{
  "d_model": 512,
  "d_mlp": 1344,
  "activation": "swiglu",
  "norm": "rmsnorm",
  "positions": "rope",
  "tie_embeddings": false,
  "init_std_o": 0.0331,
  "init_std_up": 0.0331,
  "lr_mult_up": 1.29,
  "beta1": 0.93,
  "decay_fraction": 0.936,
  "batch_tokens": 131072,
  "seq_len": 1024,
  "steps": 9507,
  "dataset": "wikipedia_en"
}
MLP neurons of a small language model. Each row is named by its layer, matrix (gate and up: input weights; down: output weights) and neuron, and shows model dimensions 272-399. Each number is 128 + 32 x the weight over its row's rms, rounded and kept within 0 to 255. A neuron's up and down rows have the sign that makes its largest values positive.
Before each neuron's rows, "fires after" lists the tokens most often just before its 100 highest values on Wikipedia text that the model never trained on. A number after a token or word is its count.

fires after: "0" 29, "1" 16, "8" 14, "2" 14, "3" 9
L3.gate1198 [201  90  76 158  96 141  97  98 137 117 117 136 163 119  69 147 103 155 124  99 146 123 110 171  96 120 122 163 174 145  83 127 104 165 104 129 124 150 157 146  97 132 144 113 152 103 156 119  98 131  59 126 107 135 172 117 133 111 186 173 118 104 187 128 170 142 112 129  98  96 145 121 118  72 123 113 160  75 166 135 177 183 105 156 136 208  95 107  87 129 133  67 131 119 160 105 128 166 107 146  65 181 173 105 143 105 174 138  79 145 159 118 134 164 130 147  38  99 160 154 161 116 148  83 108 143 114 151]
L3.up1198 [137 173 167  37 160  85 124 161 156 150 180 147 102 140  92  78 103  81 137 144  77  94 120 101 103 129  96 126 138 112 117  78 132  83 133 120 186  94 120 138  69 183  75 104 191 173 146 104 102  94 166  87  66 113 134 107  93 127 136 109 159  89  90 105 131 168 123 107 126 119 137 144 135 136 139 175 130 127 122 129 112 189 140 221 123  86 169 179  92  90 133  80 117 129  77 158  85 115 119  79 103 128 139 141 138 105 117 149 131  75 127 121 122 144  72 194 127 154 102  63 115 117 138 115 202 163 146 147]
L3.down1198 [105  97  89 152 104 152 140 191 103 131 116 100 146 148 140 146 103 119 142 108 179  96 134 145 135 144  99 132 121  96  51 128 164  87 133 134 130 167 116 145 140 137 161 137 111 139 164 147 161 117  92 217 152 106 132  66 169 120 180 160 120 140 142 161 104 120 127 138 172 131 123 136 125 145 163 104 106 117 112  92 131 102 187 153 141 168  89 107 129 148 136  93  81 147 108  57 155  78 164 142 144 131 126  80 128 133  76  98 166  79 159 101 123 121 200  85 123  54 148 190  93  98  44 139 123 115 149 121]

fires after: "2" 31, "1" 16, "3" 11, " mid" 6
L3.gate1054 [134 149 182 157  62 125 133 156 113  79 181 105 143 173 196 109 158 176 107 167  98  96  75  54  98  53 124 135 153 175 146 154 103 145  92 131 108 143 181 148 130 132  99 118 148 169 160 110 189 167 113  76 131 143 155 126 122 139  81 104 162 148 149 175 115 109 180  57  96 137 170 165 141 127 126 140 121  82  43 216 128 100 176 109 105 105  92  98 119 126 131 122 136 147  55 117 116 122 139 104 143 103 118  78 135 167 151 158 117 117  89 129 178 147 109 172 147 116 112  65 169 153 151 157 128  93 130 108]
L3.up1054 [ 97 144 112 106  85 118 106  68 166   7 147 172 136 145 135 100 101 150 150 122 207 149 149  83 167 128 157 186 170 159 135 128 111  93 116 156  76 131 187 147 107 113 128  93 142 133 109  91 151 134 205 118  89  47 111  67 128 147 150  74 125  87 121 137 162  96 122 151 100 103 172 130 168 160 114 148 161 127 169 181 143 125 100 104 175 166 107 104 142 182  81 112 130 140 131  93  87 110  97 107 112 135 118 106  92 117 125 116 189 117 103 145 162 100 116 113 149 124 118 131  98  95 108 146 145  99 112 149]
L3.down1054 [117  86 145 122  95 149 128  86 138  87 186 100 102 124 153 181 195  92 156 185  81 169 178  74 168 106 104 127 133 140 128 157 133 165 168 184 133 113 163 154 176 124 132 124 119  57 155 158  50 114 135 158 139 114  82 146 128 122 144 166 182  50 124  85 124 122  69 167 103  65 121 109 132 110  89 124 166  91 143 186 110 146 154 158  90 145 127  88 144 144 129  95 196 173 120 181  91 104  88 109 165 127 138 161 149 127 162 120 153 138 108 155  78 137 160 102 117 108 190 135  57 124 118  99 138  77  68 155]

fires after: "0" 43, " " 17, "1" 14, "3" 6, "2" 5, " |" 4
L2.gate657 [133 160 166 146 145 114  75 104 158  97 117 122 144 122  93 118  64 135 157 130 142 161  94 107 183 187 152 126 169 170 146  83  85 122  86 122 154 139 129 106 102 103 192 116 136 110 177 101 100 127 117 137  90 143 140 148  59 136 199 163 152 135 132  61 121 156 134  67 170 192  99 154 119 111  98 112 179  93 158 202 127 141 120 131 116 160 151 137 117 165  90 148 134 162  99 145  86 107  99  51 175 103 147  64  86 103 204 149 123  92 140 117 100 151 124 131 148 123  82  98 155 166 139 149  90  87 116 155]
L2.up657 [113 157 133 203  95 149 110 162 139 140  97 183 115 123 100 149  47 136 129 149 117 139 159 110  53 144 139  61  65 120  93 130  68 116 104 138  68 156  67 168 143 172 161 157  85 108 106 155 149 160  39  98 113  84  53 127 127  89 104 165 111 146 103 122 120 134 113  99 112 132  89 116  91 125  12 176  77  69 106 111 171 143 110  81 110 112 182 131 117 104 112  99  91 105  53 131 170 149  68  95 131  79 131 140  78  64 158 125 150  54 139  94 148 126 132 169 120 135 187 141  94 152 124 159  96 141  66  79]
L2.down657 [148 147 118 234 103  86  87 126 110  77 157 184 186 110 133 138 102  92 128 112  98 105 104 129  56 143 154  99 119 156 178 114 134  56  49 131 133 164 168 143  79  93 139 166 156 106 146 129 164 106  87  71 130 108 107 150 134 116 135 161 123 179 128  87 142 143 165 150 136 111 175 101 121 156  88 128  92  87 158 142 129 171  94 116 120 102 121 132 128 110 135 141  93 119  80 141 126 172 168 113 174  97 129 139  90  82 168 151 134 161 126 115  80 111 126 176  84 127 199 118 119 125  86 110 123 153  88 146]

fires after: "1" 14, "3" 12, "0" 12, "2" 10, "8" 9, "7" 9
L3.gate1314 [140 177 111 121 148 102  85 100 144 159 102 127 134  99 132 115 116 146 176  81 117 165 116 151 137  87 101 104  94 159 143 118 115 156  62  67 126 125 110 103  89 188 158 101 145 176 130 102  60 137 122 133  84  81 142 138 130 110 130 122 139 128 180 122 139 200 187 159 169 165 152 174 138  98 108 127 159  64 130 169 100 165 127 128 174 193 163  92 142 153 137  68 177 114 131 139 120 116 113  93 144 124 160 186  87 152 154 117 147 119 138 119 118  67  83 178 132 111 129  50  92 126  93 142 133 138  54 146]
L3.up1314 [136 139 155 113 143 130 121 111 152 169 107 162 180 147 108  77  83  84  94 129 171  69 154  83 164 147 136 147 138 180  87 164  92  82 143 114 154 148 168 165 130 132 183 125 129 165 147  91 116 106 101  87 106 146 101  72  86  73 162 116  90 156 101 205 156 129 113 129 156 124 172 114 116 126  99 101 114 181 100 132 117 113  86 117 131  96 133 145 114 142 165 102 158 122 160 136 127 132 132  62 129  97  87  99 101 102 105 101 122  84 129  87 133 121 139 116  42 132 100 118 142 144 164 103 148  82 200 127]
L3.down1314 [145  77 147 149 113  77 100  86 176 150 120 135 137 167 143  84  99 114 115 109 192  66  96  95  72 171 116 154 135 142  90 134 127 109  92 165 131 111 146 132 128 128 110 149  98 126 181 116 133  83 128 146 140  76  45  95  50 116 125 110 133 153 144 135 125 104 119  13 103 163  97 141 103 182  70 169  90 144 122 157 165 126 183  91 117 103 158 151 152 164 136 163 176 101 133 177 176  98 163 120  96 132  92 136 106 143 107 149  57 111 131  80 127 159 114 162 144 152  60 170 129  76 125 129 167 138 120 123]

fires after: "2" 70, " the" 16, "1" 9
L2.gate1148 [ 67 124 134 121 130 116 117 126 184 155 105 124 110 147  90 144 123 113 148  82 199 103 115  48 172 148 113  85  75 140 139 138  95 168 152 166 147 144 139 205 132 133 152  96 116 166 120  94 158 169 148  69 137 146 161  48 115 157 103 152 148 115 109 138 177 135 161  86 111 140 167 127 114  84 168 163 126 118  88 156 114  96 113 165  77 140 116  88 100 111  91 152 136 136 166  95 118 136 101 157 106 173 139 100 139  79 171 172 110 126 165 118 109 160 109 175 117 115 174 115  96 148 158 163  97  87 110 125]
L2.up1148 [151  98  64  94 117 149 125 114 120 161 185 130 144 150 120  93 125 160 135 109 130 143 153 112 126 149 175  95  82  86 160 168  98 124  72 144 124  96 112 176 112 151 159 169 126 169 149 149 110 112 224 137 131 144 160  41 150 108  90 167 109  87 141 106 130  91 130  79  95 155 162  89 152 119 117 128  86  95 144 169 178  88  77 158 127  99 139 103 134 154 133 132 171  94 156 148 127 114  61 120  94 144 142 102 113 128 109 145 128 118 149  62 164 145 150 126 108 114 168 131 156  66 126 121 129 114  79 102]
L2.down1148 [ 91 135  89 126 172 135 183 126 180 128  96  63  80 127 144 178 117 128 152 153 153 118 165  99  96 142 142 171  61 119 180 132 135 136 126  96  50 134 115  95  87 108 116 153 118 134 116 130 121 117 122 155 189 164 166 153 120 175 100  79 106 107 181  71 156 146 108 154 160  84 124 115 139  99 163 122  76 113 146 147 102  87  76 112 181 148 167 165 118 125  64 102 160 121 154 105 139 105 161 111  98  94 177 151 173 168 122 133 207 170  87 172 151 112 138  54 185 115 114 102  76 120 156 187 131 149 163 160]

fires after: "2" 57, "1" 20, "3" 5, "4" 4
L3.gate530 [104 137 132 173  68 129 151 117 136 137 126 148 102 100 103 114 155 101 135 108 136 131 160  89 122  61 141 154 137  77 179 184 169 116  86  80 134 142 201 177 151 132 114 108 128 132 120 125 172 151  73 112 132 155 157 106 184 144  83 199 151 100 176  97  13  62 173 140 162 126 125 108 107 122 136 139 130 168  85 113 115 126 119 148 146 143  76 122  71  52 112 146 110 116 113  94 135 101 169 124 163 163 151 119 133  98 121 132 133 141 153 135 115 127  85 120 126 176 173 172 154 146  71 158 108 108 150 127]
L3.up530 [157 170 110 103 174 112 128 109 105 113 112  93 168 177 105 115 190 128  74 174 122 114 116 123 120 171 134 154  95 112  98  74 152  59 135 123  93 187 127 162  90 152 111 113  80 153 122 136 179 132 163 115  91 136 149  43 132 155 136 110 103 127  45 152 119  94 114 162 112 127 104  56 155 147  78  89 114 161  71 147 112 110 200 137 103  97 102  90 106 144  88 159  47 107 132 126 125  86 159 127  77 169 175 130  79 129 143  94  81 117  90  75 220 157  86 161 136 119 138 121 141 104 180 139 134 125 161 127]
L3.down530 [143 152 134 198 185  74 112 119 138 109 167 116 122 145 103 124 104 108 115 105  90  74 109  81 141 147 127 146 124 154 167 112 142  63 165 114 122 128 182 131 111 147 129 115 106 159 181 115 133 125 111  67 144 126 133  80  81 112 174 169 147 149 109 119 161  64 121 125 180  93 107 158  97 134 183 150 102 141  98 172 140 184 178 159 105 139 157 108 133 164 139  67 139 153 124 145 129 174 156  58 149  93 112 165 166 202 118 148 153 143 129 143 134 178 111 128 128 131 140 107 172 156 122 183  76 108 106 132]

fires after: "0" 14, "5" 13, "3" 10, "2" 10, "6" 9, "1" 8
L2.gate322 [142  90 113 144 125  92 194 136 174 166  62 132 148 174 119  87  81 119 153  96 129  96 112 128  74 113 139 120  35 208 122  99 109 101 145  90 141 117 152 150 116  81 128 133 165  99  70 105 165 115  95  93 145 143  90 140 107 149 149  84 131 184 170  90 168  87 174  88  65 107 127 121  93 165 121 162 152 148  97  56 142 119  91 118  58 168 178 129 158 162 164 175 130 138 134 115 154 163  62 145 129 121  71 113 110  74 140 175 121 181 123 145 141 115 157 125  97 147  93 106 125 153 165 116  74 135 141  64]
L2.up322 [144 111 180 158 147  79 127 154 182 155 141 131 109 123 129 118 111 109 170 183 158 111 101  80 168 146 179  76 100 143 144 126 142  85 208 174 160 134 145 198 141 107 130 155 101 119 110 101 116 179 150 114 162  75  78 110 118 152 105 121 151 138 142 135 146  91 140 100 206 105 168 120 158 128 108 163 116 102 118 133 134 163 123 124 134 157 133  93  91 137 178 139  93 136 128 119 108 109 106 141 161 117 170 110 140  96 179 116 158 115 125 177 110  78  91 131 128 122 118  67 156 174 128  78 131 128  96 105]
L2.down322 [172 139 116 127 143 105 150 117  64  81 116  88 130  80 158  92 128 116 114 180 104 145 137 159 190 143  76 100 124  64 146 130 144 132 103 155  98 177 151 118 147 122 162  49 154 134 123  88 109 114 163 142  64 110 142 178 135 143 107 138 131 138  94 125 106  83 157 129 190 118 150 149 128 130 148 105  82  81 117 154 148 106 132  99 170  27 130 117 148 104 156 116 127 152  77 180 110 147 135 114  92 124 106 122 138  52 153 144 105 117 158 142 210 123 143 102 126 171 147  63 100 122 101 145 122 126 121 117]

fires after: ":" 37, "3" 12, "4" 12, "2" 11, "1" 6, "5" 6
L3.gate13 [146 125  87 116  92  55 216 132 160 105 129 168 156 210  62  90 114  89 141 170 210 130 164 153 163 140  85 168 131 135 133 115 193 117  95  91 139 205 130 101 152 166 116 166 121  93 164 149 147 120 120 112 137 108 115 110 142 154 119  95 155  83  93  73 157 102  90  89 153 161 156 112 102  74  84 120 172 128 136 145 212 102 116 122 167 132 158 152 146 170  96 124 137 169  84 130  97 106 178 137 143 166 116 136 148 114 180 139 144 167 145 131 135 107 113 120 123 111 130 116  98  89 171 123 141 165 141 111]
L3.up13 [141 176 127 151 151  39 195  91 138 108 134 147 119 177 142 106 130  98 124 170 104  95 157  73 203 101 129 141 139 157 149 116 156  75 161 174 157 206 152 108  96 139 108 185 100  86 123 147 162 109 113 127 116 144 119 150 143 105 104 132 102  98 100  89 135 105 118 170 158 128 116 122 107 140 206 103 150 121 123 188 183 101 114 180  89 108 125 113 120 190 139 137 170 154 123 141 138 114 144 179 159 168 117  91 156 102 121 140 168 118 143 146  86 155 111 145 121  87 208 136 128 151  87 154 185 139 113 151]
L3.down13 [137 142 117 152  65 111 151 102 106 123 101 128 113 131 171  44  96 154  76 172 114 141 169 135 157 145 148 117 118  54 137  97 141 145 149 193  83  98 176  98 103 159 156 151  94 154 139 180 114 119  78 143 121  67  77 166 153  95 182 102 162 136 139 136 125 152 132 169 147 142  96 163 159 143 117 150 201 119 159 117 170 143 171  78  86 108 131 144 141 119 117 116  91 109 137 112  57 117 148  91 153  98 113  86  97 144 169 119 177 128 113  90 186  99 108 144 165 120 123 114 117 108 217 122  73 132 147 103]